From a checkpoint of a small transformer trained on Wikipedia.
Size: 9 layers, width 160, MLP 320 GeGLU, vocabulary 2048, 3.56M parameters.
Training: a variant of Muon for these matrices, 175M tokens, 5326 steps.
MLP neurons of a small language model. Each row is named by its layer, matrix (gate and up: input weights) and neuron, and shows model dimensions 0-159. Each number is 500 + 40 x the weight over its row's rms, rounded and kept within 0 to 999. Numbers have three digits each. A neuron's up and down rows have the sign that makes its largest values positive.
After each neuron's rows, "fires in" lists the words (lower case) most often at its 100 highest values on Wikipedia text that the model never trained on.

L4.gate105:453520485483505523536514396483438510516580479471519533530460492472433500519438471491443462476531514480491521531527536460522569489452514480521479431402577468522545513509531505506464508440575492556492474450454480451541527446522540488520510475554594501552461477491557515505503571480519562464462549491529485453552569572565424542526497495499485550498520469409465537500478509443550548435534510505452470433460570441510483469548483546476500414528473502440522520498519517519505560514516478
L4.up105:486517507602474497473538458476475548491525458459519417499478487541492509493481508456482573434549478484520503432574513514585485458503539513533477497434526483468547481515504455560456548462500523463576513467439541497550536423547549532507531500579568518576493512585532531497443553486494524356517439535561541452468503445484458543537474518492535514504464523497431516407488489515511551457463548514479551491433526524515494540552511537489540522516468492443492486539505544520479471546505488
fires in: "as", "with", "admiral", "by", "of", "alongside"

L4.gate200:467509496499537561518524475463462483427564468432527474500544478588522557567434525499421530562514487555586515532495553529480459515543410471500581504522506498483506510521515431479554522457466464530517512463438552516511543494523480535581436497534489480535471481496555493464519448509565490564488525498518561557518516529512543422501478516503438531534509518538502501438595524518521493455512423512410492507484471420500511539474499478518462512473507502565597601483541523517536507483455490
L4.up200:493505463536488584472504396539498476504512481483505498458540471505538474602502535462446557520570531535519461518497490533496522500451462474482481506509453513460474484515460503481510454485470494508508541499491537466472468441513425486544547584486540560492495471536561547559449605485477513498473486563562538487543546455430517404489482511476491517524537410439488405474513622456548531507561501451463484506494535431492507495449530478562503466487440529533454440496487538540463452481516543
fires in: "an", "this", "a", "another"

L2.gate231:494459516523485488481562446582477494456577403457526521517481507552510480531541569511517542484470496575524472467493523437470524506498462463545468587541499477542517503565485509587482524473586541446495506511456508474516552474540459520525417482464533552498456476505442495456517485464535529537513475449451498465486567424521487533566543540548543468444472471555475516407530500536525517470508489451516481466529594440445494562482450443516519412506457458512464512511509548539521461562536466
L2.up231:440472563505519506471445528469460473584538489515478458564426432488497429608502490518463517539456515436486495512528531470510524498442495534450544483545528527525527476486490471529482554482472521542533495501433501565510459479455523471445520458500434522494536522565492480509523576489406527493546510502558553493534525489493491468501592548546494516475501542594419466470538398430557504527453430509512535483512444449468550503447515463561523502453449476513513548438468489475469521449460526
fires in: "it", "italian"

L2.gate163:450509533387466550513493470554502513476549497574511597525493589533518527484470495536496491510484478510454549507416504508538509576459515424533487490500503478511541457458449530471504567499520474457448513566509471501471560492488495563505491532579571419485514468485464491528516530494559476426538500472477500433423548546501544563471500504474523513445501556512497496580463528504488542552500536515516498453482540501451514514431584521505503478524498530467597565478497507482608493422498462
L2.up163:426512531465506438526432433519441486498506437546514496531490568469466535439498502496437512485473474475461529493466561482462517489496541544459465515549577478431468499471469508515550579422479495479464490561437463459459578453515560463563510506482563445487485498513452505484532471502550523464534451520408481425536551468521466486519468548559459508441463562474503440534529479495509505472478558526539530440462471467448501523494510452519456552540481511458552579512427510557569569483456497
fires in: "was", "were", "would", "did", "could"

L2.gate69:468450524482473491496505492518521505541586478538533484496503499548496547474432539521558464502477592512593489443487534496518443570511507526541453444530456469518511480481551513509515579510551497473513492489498534499399462439564529500537578528464537454488584514472485500603515543557478499513467424514468480527450501486472514445530517505543551525481548488501515474552428438512529555483514519451482486521465563546479568529498494535480456557429433591501539395464488461472488487510494437
L2.up69:496481475465538450487430479440464560483546554448538545557426490524514437466523524491540524528510519439552519452477538523563457490461541538468497493563436473509486482523522530566452524439519530491525462503506607568480529533516503513523540480523424439542518512536464423540540495509487498562466576483541511558589413489505421492464491439547529586502543522515530526502487553477553512506454512483519523482438517492523540567540464486543434512478465512444485459522523486541515461491543409
fires in: "on", "california", "at"

L4.gate98:493496591420535524527460440452479437473521545486474520498445493477445492438483482484465577483503487436558449474524450502500518539521387520502567462460545513423542517509525518423540466568505461489513510493513450552553518505508534516496538433552517488602438545580528523478480541453508544498477480541567504441492506452547518502525520533422516543425443532480507554428482537447540460493507505543521442501529496526565517507540547487464470436531463514553468488466474473523479524511501572
L4.up98:464520504475465494509510469444529442500505475479427520422536598487463417543487530484520484513483448446518432523547480536513534479478489550529550493479415441519503496532512470462472506502503560480482524449535548470478473446521435596598600487451492558463520456477498561547549552527462444440474559494489485505470490477423508468552464472488436489468447454482477567528511525524462532511432549561511479524540566542528472492587456518501528502497575538493507445497493461440456486521481479
fires in: "to", "making", "before", "following", "after", "despite"

L2.gate88:586448493492416455547504495436520531543475511570487480464529513444470536480568520565532388528533496482491507487513510487480477471563466485494556469427403463451478546553511532527432457486521536489500479473551444470549531488570497445496518567506447524433449566625508423439577522524517518511497496552445464478515488495514522533485508485472570467527487542488469524519445476507516486440494496497455450459580444558500478437472467478489511533508515522546463512534495461510452497465486459
L2.up88:504444544468458476500478445482511469580555520479529503491454460500558427528509476541490516520540456535525490491587474481494537499522515546576585508439497569449450504426474496553494464457540566534550521537432501466512506420515524452452555514501520486445520506453484476526554537524450515501523461521512464545441488407463520572507470481498475497520503505571539555508520540553467477435546515541507586518485464526514569451545454485497595544542423483522534474432507487507484471438558459
fires in: "in", "of", "near"

L2.gate158:456533497516497542488471531443473512543459545471535505504468434516540454517526490527545540502515455563500545528501454497562494571573577515494575500518571513532557495503502485457483523535493440510544527519543466498433410508479522464441505565533545494546484561553477463560446515510502531443511455463541507540436548501471504429494417457538533454475533436514434592569535413511487528517490593469472518505491498462484533544478498484586480543432474510484479530507537571538561501480515456
L2.up158:492509508511504527476475519451551505470513505531541487526502535563517518523545518536448467476507451545549432547484494525496574448535562501569464523519502517547538528524500451561536493514481477530440512515529580515529455527544428520460506477566449417528393519506524456492519509518395499579492535484440463521479479455527506524540535460500466447497514483561539527510473491492552501447430547481544431444450526475497587558466540474565468530489465587377507551441539465518492500513495482
fires in: "would", "been", "could", "may", "can", "was"

L2.gate137:496506462548472527471499512419438515493540491477463516497511479529521462425532518463532435584497463550570492484463555480485528471544510467556462425501500485574604563510463475457457554523447502506490539502476544441491486477463518546507483509431478516557508437515457415512512444502523398507533564445559481493486444523506554480451466485468485454430435471509499561479506468503501460506475540468531494477610490516490497466494510373470490460486465533471507448486466493434536473545487439
L2.up137:504451435430509484493446527488537542483459467565495431531465533493508497477466555459518489548441493508507528459524507468471540513569537505579408521539528562451515549517501470509545537484483528487515491525496450556507512575455501550528444411514498518537557480470423491482564466583469490450523522470474503501435495541550470462490468545467471436503518526465548519469500463471420489547521467524499483469518563486479529422546437449507532486454456557576548420480523602496547511429482469
fires in: "they", "total", "leathwood"

L4.gate232:494533469509465493439506583538457555568539510538520512535526543434508523513510463566462532491425509475530512450520516476386528495521408507429552541467484471424479561545435504551509503476544460515495483532553498561492493479502540446502537503538485471531499492518426496499529514472416503465451514562559596528458451578512519422521490512521431489448440561482491529538497492524538505470504516510554516548495503440446525525473513497548534547475494518470480492544439456439471437458593507
L4.up232:416438480569398509491444472462515502530532480478411488545511492439544474430550468450544508520510495422510474410528489509454503469489484538512515547494486481493506513556557487494474496522472517541449494497450512515493449494548444484486518512458569524474541535498519535463559524522534521545480569504499485566455501534413490424620430501523463574495513485488577451554524577421456503469452443539528550469469532505496536463489508516518546532462475472564505503525586527530492500477531535
fires in: "in", "sierra", "draw"

L4.gate84:500444494492507543522504549565562516430539519574527464464529549485524490458440522530491461504508416449537490514456554443508509530476496459419476560533606477539520580512499573463527557486477492437569504480542493457533565494444468588484503485512523472468534527474471489491473516472399532512520568597425572514527556483542492470564537521524529468491439524520488526493519484509481486501484468547479559481533548480496478496443464508580463514403458511497508487507541503546573484499453523
L4.up84:604439453500496480451431502444500469449505508437483484445553538455567442514479529509498418464520520495504485557562551482573512502493511469452524578479548545533493480548464523417567527503489533500503587496458439464479521472428478554503498485578476534541493476421540534549506503502482455557510560438531521474511539540485522463526568476551502482480516486531458513482549469460511479487519575482556502479508511487481554506463412441502463455528504490510468459466596462549548416476508512
fires in: "he", "health", "still"

L4.gate47:494468476533487553494480515460530512461588441450506488526525512485497476557521533471488505434543483517500513439450537499511478442567459507447457496505529437484508474513480492424560540536511568485525509529553500453497530535508484552455559533528544501469521511428556444409456488450503513534518494433517573496547485502499511536479590523501436513484524483539601514379499488541486498489417552454505470528484619443533420523512464438560512449510443477517530524454517512552525479506470529
L4.up47:499482497490563506530409458593487475495532479510514571553529553501501577509514490432567472529519517491532529517512532483500497508482450427544441525506439551511539510558518480532534484452486447497530524476481522493537529541410425570487473490437488493515450511504437464518450528567518497511506440451479500477519573464567443462484548485471437455456422510532509541538509477560520460559452466551457520522508504503473574485434492602469576513500488576497480483467474511471446520479579561
fires in: "they", "he", "she"

L2.gate148:543499496475490487474492497492549567438479508507570556458570468538424506472530601513508534456584565466503520439489451502537497498477524450573533477474460517466479486440549433458508540505526500446460418481453456478572500443495528547503488496477497483555485534491499583526487556483515467494491500534494447493518546442446479574573527542450493451500531516497454506519486496575473540399520521602504534532531454485555506525522544523549501525525527567523442480426520462568458480459533505
L2.up148:497467474531525472429543552473549564501448569574477528498519486509469503401455585570491525480596542475539537519566476523522447508460495469492501491476448545509429410437507457519537543460504483425514463539523491467533461419499470519485539538440536475535441541476535470429483552470475486472491488471519466524508524539426422476577470477490496468447475506522542516452423445552522487519511523500501499518563452487536554501529554539510538450487514553492529451434509468552435530479480493
fires in: "on", "until", "following", "after"

L4.gate78:461489540452494525507492455452476464535503494452575548512541470482485443522485462472526461485549495514476492455426521523501465505476568457466540560491512488537494452550562517521519555493540535492560470499478521510472515512532482468566513455470475526470506573487465464543491459519489557487548433546545386442457461467485460508476457482482411625414455523498474509580517537579510525534554468481508446535492491521499501433502513558418531457505606499484514493489486456508482456587469441
L4.up78:451479519516514458494426458494452529468473458526502440454423522546414450496491520480452512525504469538486457503520500583487495500481505521541438427541533436459550549438505417511472468448538517503512578523557483540467509501555463576583482508576503479571564488462552459507476446465455511566470464551534531476425440508498415444524509521513500422518461505585516517489601442557558552463532497494435515520482459486548507493544512517496464488490500500528481483493545468519463500478502531
fires in: "united", "league", "leave", "level", "letter"

L4.gate85:501497457522511594500461472518476537577497503574483454476480490567551482488441509479532538483563519553582544484598482540504507464490476500449487489494531441504485472504476451518523481522525477466510539501458499473530456470426551450559567539489460524451521546560518542512479468567499514457536504505521430496472534541465518441516532508507517461548473456520475513476445504539491444479432505466424428418526443444501478567463421526492571482504537547565467506549552513536408517468562571
L4.up85:515502513529451519461541501545468490532513488569443523559460468572477463564521482509461485505549506425504461458551445499492474462528499542555517526492471518420477451514572417525469486547552560515449506582454560462509534437469515433526456516547446459577483495569462517471467510475513490522476493473477478481527515525397487451529503555465556470492485474462493592452494529492535484493569520522498431501469477513613402472480453558518458445499562496510501498492490451508499491468454430
fires in: "at", "from", "in", "by", "of"

L2.gate133:500546525490526494582473514441514469453558474493439441492566582546464479568525495478509497548483519546518485487503518463534460555468543543528527568459469480481471524493512459561525551479475487522529506610489503572512474559569478533490562530555502516485480475471528533502531470514554422481449493529440445498536452542481494490434429506434526492478495468526499457579512520484549537493550525565534494446408429442525521436510555429523422513530537507505524491457558552571479481523552490
L2.up133:462459474479559496477425519446522475519474529539443547488508482520489488516434525588498529499588484483469520471514513423451534445524579450538565504483549530476516438519489489529504481535549415479475507489502401538500437388495525484433439509521542504567537485502569509464493499442529516457557535531597478518471574498425492512520481471487573471516526530515471510519461539495494460448534503514476481510440472470468527499433529494549514456505467519549561517469521557427468527485543414
fires in: "a", "more", "an", "edward", "well", "edwards"

L2.gate82:547448473496495461515502469468527469554625533577468470488450510517503438437526565499475525439504508491576496477482495546540482496499560518545468504552493503451576462476528436494458461481442616501517468528456403484478427499488503534542496572500524487478515523535493526513526562534481550405532511521503505451513456538486515431411495557455480542501534501522503528443518559499492566539439475505553474475470518489498539499465501516568514523550466526517587474462545479481428468554554517
L2.up82:390543517463546496550582472423490513569509541528507533564480430500520501461470448494505509521503477483503574479459450430575429502596529534564491454529517480529470525499523506494552517451515481494521498473475485467494497431479473510421532482543555446523476502524472516483455477565470525494486536494576490520556529511470507516481496529460590548461503550567538617545459500501459486530459518512548528506592449465533560530550437562517486476432507480523454460449481473495481531478479457
fires in: "at", "massachusetts"

L2.gate175:492521557510498529505532489444498458511574486460516492502538505465476442450481474409519509496590472508533560465534575432488457537498553481566479537541493525529483462490508558580504483522463486613485462524504571507527537499505440531447529515503483501532459562507487553559494494467458529519550460488448515522470530464557497576511509527440462503402580481546490534575501504564426518534531515478450524527523552505499458523442460466519549455452523428531556468529463565520460438442522469
L2.up175:580421542481486537497529452437503503458498455517456539505557532503486539500557498492460466519477530479508510521445475500495514573384515572487517491499525488532528467462510567531425473443430560539504509525561464462536547516499509453525504467536456425519494561574545488464494539523554469471508534434530472532539529442553482427502471495492498529584512499557516552452498468453521489501527474526489490541487544531501563457482572497410552561507528425560543404506531532511485474449486559
fires in: "he", "along", "but", "together", "alongside", "netherlands"

L4.gate164:543448526470540529468478480410439552455461509459506502529542446503511483488587519464538522534495497482542503492498531514507504536506483513480520497494420512466532479551573550522501498469475515454590508514481435464508524502485399502485488481559472462469520495460495551486581523458475490490487521487505455497505573516592489450532534514522424508449499534595517575557464390477523507538490439570503532448434431443504472420484468591457535435517501494555525520498555510540512485453486440
L4.up164:495457485416514510477432464473479521517459521494483548507447442468546594492478531451527488433556486528417515524535589463495506545492482470458475526532505484526517481492603510488524527456535511465509459513520530547561496566476493548508518554490542507462461567477476554484444546398484512464522507413512524446555510573493437499471574595542529504514563547474455520505533478519570551475472461518522542412518512526461540443477557515526552488468507527544484531430509530564478481471532509
fires in: "he", "she"

L2.gate74:505469547536415471493455431437537457498544424464588466454531484491513585538563514500534583514519533498496500488489560472538457504490495487519514531572559453441469474508517550496474558476516513505578463549417438501530499525443511411432493489575532445555499556511502534485532520458544424480526444475504548447552490480493484448546485494512475424514510473510481597506566516512523461512536469539561487506445565500535544523491516516481478565536511549476546560495480449563480493510497488
L2.up74:553505545525446456472503538429473505498560499500525478559509472516548529501485510460575445525458494487477463510454555487548435483462467477426502462565520507488495467468462580496514469520462502553572447556528516501494510466508493456461497520516510488560501595483425508434497504481458473472531485450489526490488564509483523461561542432530552503533486514467456536555526464517534522479485466509574564471524593533481482448435528518427420550512467591412583547427547519517480520557506476
fires in: "been", "were", "originally", "was"

L4.gate273:527493482494508546522550478460506437442513505456472561486517454454478504459457524535506503478485443525502497464511563562446503458487534496461477411495496521491515511523529528475440558546453506520488512511403498528482479392449493480542550514543501469488507534465465434423563538562559590439576530456546498457525484570540475518449529484551522523510537464510465520516442517565502488449592472453485482509531589419518477554525535530507537534497562523547579546511506441448541521523476535
L4.up273:546521443567432524577487419473481481507514482438419466500499520475518517561423515468480496512495478493535546435523500540456475494546487482453471511440479554509495543492524523447437566492495415471455450523450489560501514558471510527486444494556485500492489580514447505470509466499538563453550453493480497536477529552498519430530519480536482501521536445435447516553457429495529552421488441533550548471533507427460520568496512496454483477494506542487542530504596618501524457519551492
fires in: "be", "is", "was", "become"

L2.gate131:416492463552445469520441391487475529438533482471562491483470530495487531508497551534506556422471455502505505506558467526453546477464489554484486457542515614491582480487483530537455467499482451504449501498475454557461472533461430500576496529465477452454470504460517474490491517479533487434549525553495582505542533564493515477537556497509545479432511442478462431571524470485478541402521615501489492529492486505466516525600502476564508537538507426510525471529500509509501504516513464
L2.up131:517518530530469519555543522532535456458554497449454496534433496492499520516487470454520500513486423491464494530530484442547458491571485494478477538554545504557554489523478562522495513424488598500530552533503463507476519504471445595486441560519524453542439527545497491483483487439446535494621469462453482547533476503477461467537509539552565486503526428460484432478492544555489582512510547435517567469438503471473519553516514473493482509522542428578504416534509564565482564501518493
fires in: "of", "is", "are", "as", "cases"

L2.gate208:480550498527463497516477469467499414541476569463497469431522547457492475610472538436540578434462523531488476565497471443509480493524516437459489506510488497545466549478480522556525569469520589470499572522527445516535439468477496520493437496496553556513473528537563549505516477414524466431547447510483577554579481464522513466514526452522466520569467549542434482468560450529551514544470511472506512490501528547477537517558551488454451469524450548471453498513492522577465491491552529
L2.up208:565477525481421530507470494472576519502451500427552439490551492463478501463563486537531553430520502474527454519457527443481469530400498462425487468433394505434563524434573511530463501540501565501496531595503457573529493451495512535455464535540464456454514494449514533498498525507535485415458484450529543433560496530508534530522488533508547547515415489477543528478483513460516501522530544541496543458478504472446513483480452514501497451527551490515521404486502527485440553547500538
fires in: "for", "after", "while"

L4.gate115:443473483455528575476473474521548518490471427491455468532545479505540583461484462455478548509523475542529475467588512463497442521475515471498521467475526489523458483446522528448487464550567512568603498500560503449473455508501413481555516491502455433475480463530460447487431513468455443472492521474481578523556546569549519439498489508440553575573461457548496529418480439535528408499493499466469488560444465491544477445530544528468487510556426482469468531526506480496468519492522504
L4.up115:490515458484435526515535527491508424483590483533489556524468526561561551423465518440536514497530513517418441548496532443447499461484474466508514466560481506500462537456535417516581525473487593478504520454508488474475529563456523490502457546504482446511491438490482559511453498448515458495499534438450506572541564571573529514504533508444503479492491479548561431496552457517478488499558526550538540466560445464477465483506482512508500456539519420543583464511535489539432573523499449
fires in: "he", "she", "it", "majority"

L2.gate6:600447553437464543574543454482516510494499466486507559487511448510492442480533479528476502468472512475534515483453547483499517427504476518482488550543592506427456423523501508485513488492498541512468450541555554461491542515520533519503500431478424502519474451529467526556444469517463431439513451491481527465527519484431535486559473531544456482538580533445601440520549459522530550446476452544445478550502442511488449504526483491525480560502493529503557506501489459584415489578454457
L2.up6:526558506535521438496538521497471465494519442546539588564486449565484488506562568472545495414421470577486504493553518489560507452519456520543474533527492501409544476559448467490455539533421525447477516553583520445473528421524590523522547523471475499492528536519465581494472496562483526434517506477431506484502560455476534457517558597534551481561519474465523501503464475496543496509465527501495489510554522520498446468518450496499472441482497526557468517556451426529479473488527513
fires in: "this", "the"

L2.gate24:518481519510500476503484502469495496460484513460472513482501527436440559522464451532474460464444536507553507497463514461514496440568498496538512525448476462550517469499507464448592582459511411519436468488497472554477472547499503497468506471470472522529507494538511547545478531439493489500527515449587559534468544478432420491566538512560496441584451400482516519564525523438521482425510489463582467460511441409534520431493526552458477473492464549525462450428531457421499476532472509
L2.up24:556549496511454490518476483448451495531512501520431571534460566527473542536489442490482462506436453586586459461531575504498431509505473538534499476514533473466487406500511489507542469566556474494548527516438514452566518511472541516443423471571487460404550585486467545486546499457439440506512475417507546513432471485444466497512528474531494414536512488488513507486558520522498476527540440441533472473496532515454498478485535538489493491443453420483536491508472426464458514518456541
fires in: "can", "number", "could", "led", "would", "existing"

L2.gate36:525517477509500489526456488476476500505536563446441487557490516459527453572530449467566479482483446562513483495513535574513563506515503522443485532555526472515451518481536495541490529453524518456472433497496539552531492507471529549583511499529449570562470558405403469464531534582483450514608467470470467503454438470503538440548489538456476496524512503483459560486520527591510545425485522514553457469522463536448515513498444467450514558478502551476531431479570482482430478542528503
L2.up36:439607500512537468552526470483513562560445472452493443520610485518510450433503463543502451478535547511509455543543521542500467435568533520487504414438425465476449559432499507457470476477526463457529558489494511470519476494540508507522537488539546457514496412446481552442465475467498492454490512543531578487593542523516495517531513518542471485495572541480492528548517519498471504547492518491542495496472497575501493590503574540520487563480446500430558479471522466531463548448471458
fires in: "in", "to", "into", "during"

L4.gate283:489497534515583529530567520436537437487536430452482538601468533498445442509559530506444423447489456459395453515482537516577457477561412490478558521496558509514580512506533560559517466516456468580508516491459527444442541496508448560472485488509567534449453526530540520518498446428476478480481501435519497551518457518502532509536578437553500504530466549465479557496523474460506462452509524465525543501446506475474547510472503511472479474505529448463462492516473539581510491505486505
L4.up283:524541533552486524595444448477450467453508497452510517474544380464480528425541497478503445437519467513521509465471480510489554484462515510486492511509434482447456517563517382472506530486529589497470549532466502519490543480510543568579598488442562473529500473476464491454553544582494505495505490467448541491533518581521539528440428471526443494473547519489524484523470481486505448537536532540462509477547570539488472516514505575525516536482441491404513487519541492444542527522515518
fires in: "player", "actress", "producer", "actor", "composer", "singer"

L2.gate222:528552510504444416499451455452525494480521504441545492504552440504572375479530499566523464511529486542513451566430418548527453545454539436521571505528468437530466482546491444442491521492498478495530466489488502481442493417516526450518542497489455457420418467558495501490501476522456507551548515474567524477508497507469562495501514524469485481480556514523511490505466526493492453540482472601500503427537506518476538436499557547494508485448473477494463554525490576443446459553475426
L2.up222:485510485456484427484448456517554561506516475485456475535547446502442525477441465518465490493592557564502483517437466443521406543538456548613498511495451517413525454469506608521508522510469466433487481529477501445490414508496448495496520496521502522493531505606519451515537535491502489500461453533496513473433551525547528544575531464511516502554539457534518516505498491511519529549439432514426494534575497514480524492442487480503497425518544461403434494496495496475479480541457496
fires in: "said", "because", "there", "called", "leave", "such"

L2.gate176:528460529520524520468515519489582439526549475575522501481493461509478526525469549520505511523525473537522398489481460548524575561482508543514527464467538523456543495545534512498483526491546455584493444498517537469576424462443525487522544404414503434497485556520458468464532517502510500410462418517528483518527513505468514537488568508466514526552519566554570516525523521562466490461430527524478464511548465546610544473474492540534448559475475472518467553478480505556463484452488578
L2.up176:566536520491481512499502502510503513509498467565500547526505410464518415526484489455525435518531493513511488455509460483476478434525569478574531576580401465526506465472456418417525462478522520501511548491539493469466563492549520524456456446493482451552443475514538511475523507497522575486415514479502511520457476485535519490570516538477511439573568446470556514488493498487485509537543445454481509499410470517574454499474456539528470480441488478497438469461463560462544568603540491
fires in: "the", "website", "stephen", "baseball"

L2.gate48:507630558485498570475511473473478487552508564557473554440492467530516490525547531517500474490490462575555545510462550491504459568567432511500489482508384482528518485577506495520424561479556552533537540494474489489483463474507498475501500446468527541516515538565515490468467550534525555487427479480582505426455553549548459497441454501474533544488525507548471530549478514517501467435515627496457460485536574487556536506476496475439461504489517524461507449509490470500558484473536521
L2.up48:524504473516491596465519522461446516563484525510496518456545472436442451474411557557440423480523523465493494530455584571486486500485543477541520381446488502473527445531508503584493447452534461539517509494538551490429509511531483519478530432446458471463543522503511428545503462553480553527454527472493496496488503468454512465468450509495475540520562510565525566466553500615524480478554522490501512551572470489504526452524470466506573539470441522473480485521541440500553461499498466
fires in: "you", "san", "van", "yu", "world"

L2.gate233:493545449461527553600526467504543473451509604562520568468511503490480506485439526593464438492510490516503558559507487429521554484533440473518561451500514514491517495554456513504512532511528506526557506556496491492522515516464443439543560550474483440516586550569559480511592537547463459441555480439476468455495534423514476475455494490541493398467470489439452459511479544485546508507511473493528457509480442540503496514479472429559529445499472541492468457450444496533504478503450533
L2.up233:521547527442429456509429571519456443462426528471472498513537525479478493466532533548453462514495520551538570514473569515581501511522478513513498541552481459497567505500555474511506570451518426490419525508511462443470542546518437523460470578479522458491566452487495487451564514464483445544489515528490472481467466464534466515506456515490500434464537592505550528523496471452563528512516572504514495499418506492481515433423452503507614462470460534474500474515517509410463445535475455
fires in: "would", "can", "could", "should", "will"

L2.gate65:491481470480464494499460492541478472490522515525559449485477419583521409482496537525566462506489518502551543500536540541442444531524571579533480518515488537457515513451520463507575426489483444530506530436506505532526502487419478491597413483516471489487453485516522451510459522449405481453472509483429476542550502508452525529560599490566481501503501582479458473530472539519469542423511471508444534463464533525435426502465501531526412491454520501515480479546539462473446521515477449
L2.up65:516491559426511511458512519475403495478482477522512524459575497541521468479481447461576514542562471508436552496503502578483491564465446530520446459512508454440451539498513526510516537479499389509488465498516488598484502507488484441583521469485557505503452454488462510488469457543459519528397489514427495426472479471418554520519502508511529490567562518453516440519459464485507477489584504535461525508464515510435449492473435496390513553521489512492416553527509479511473481533457515
fires in: "the"

L2.gate292:508469483497501477462470391481493542506556480511451486487542534442516426480553470477487492453466440492547460463492528510590519512517499473543454517520550551492598434486446546444469538504464541484480531484494503583451558482444553527518510528480474420496518493507559480539583463485485499427525512532456561456547530539512497484515575445530465460515496476523486524509507452580457550470453412514535466411495479513435467530486516520490478463565543540513464474520457478619482472493545475
L2.up292:538454499447495507533451483478474509536479551495470535505534482484557454411548453453481527520457457515481510528507520579573516461499504460526503476422503531480551495463503500472558468536436512534500480471505488577403505424513500463493498570431486384552514510501503485526514492467516465466562469508507477426401555473483520524505490484499447497432477489530507461468485441520405416465504492559498450549450488535496505486454454599481514397544588517489528468505466477542515478482517475
fires in: "served", "about", "after", "irc", "research"

L2.gate194:511514501454455489514501456478572474487522541514414547477521541504496506470432517521542467511475509498537530533468532498504472551504449442576463543461481495523508534534560507553545542508492519438493495479446476478512504496525451548533536564525461529551483539544521496465482538496530505535503526444484549448508516461551475547443402479478610494450434571507476492438517446451435457457494522558496549405586460570371566565487465483494507473474455489453461484452471517531466494527532476
L2.up194:521517480533565497490523517525523528500481465477476524466557551498477470520519445506457429587485532445521458518500483455532449463460496543473529520474495500480461549559477490432529447493469528570505461463565585465419418528457501478503496538463427543453482480439453531485477490493424530437548477497522470538528542513526505438500462585535523486553545511509540511476510480448566469564575510491499431546503440444562469466414538527522484486526438419514442467521464483447456433449527502
fires in: "it", "there"

L2.gate145:531590616432478511475481456503435507525529478573457437567456479517530536457542532504484484506488482466498465502446493498535498571478496537511523495530551435538539519453465458573496497527446506460532504476527504527540495539397526475527449551531520516540505487510453511513451436502527509400454491500472416490531519503488504537460436513494486554551478571567516484455429560512470475428481519460531515425516488545554458530445485484594523500528498531435509431462507542512545538521488557
L2.up145:450464547455475477494469497514456453466509512474388474509485500503567518584480516503446538568500482525460504481373526519550557483559510488539554447513472470554539460493454476507560485491524469545519555545508479446505475487432536536477514535568497529538509497501509468495490474591530510524446544430433473490535537420406517491491514492442481490556512440536441490501518528561512550476507550501545538507418549522537575521508497516501526539596484490454431511475490553460494468566492460
fires in: "high", "large", "river", "highway", "pine", "station"

L2.gate287:463528460504532549497444461422517473485532521519491489496516513545469449453464495537488509458539451506527491501450551575523485523421471557458547472409455509603500441469411509509431503473499548598497502479461516428442492524504505564512451524566464465499436519553477507457535462517481452501590505429503463466559516484437507529459455465528513507469484475608519453450456460494503567491511511544474430437482570522486455543516544486540499451525516541479528536511499559490530463464506493
L2.up287:549490577515474550574451502453519505523513506456495513501553492480536510486580498529529542483468565455473470462538533486493512505452527525532514461385480522510552477535517488456523464477534482543510559450467464495490510564584525487447510460485446458487454551462523472475493546542521488507486427519571550476596527484544520507490486489567583484534423524558439513579512458456470511479505511511651537492492508460527480546450497542565502481477514430515520481540472491501480522578458428
fires in: "for", "was", "had", "could", "while"

L4.gate64:566511561492490544522437519478508504426483476467571512504513518534524463544429496520495512488538501497530448512529457508489516475492484479442525527508409505476586459569451570541529561498578542494495496500515524504498473480488427548512550561539490452509464462440479429505546464520534521441495510535521517451462468500509547487426515524507450443542541484450478501551551505468453474534459480512589459433532521484455529469595583602517579477518460479479492491528414519459458468556443473
L4.up64:526497486535512569487525540508511480420553516438524532538578506500500473471538514544509574452505544527477558583552532496487466543559538506504528511537479514429476451497492549477540505442487563434505496456507561419487434513424464510477458554559493533466485480547513452524492476535476420470495502547484449486519528467458503451460525537507537559529465495471475558533494494476542496519457467444508444412498438509468533478496470476446528535503469533438567532498608436483404452584516498
fires in: "said", "because", "saying", "if"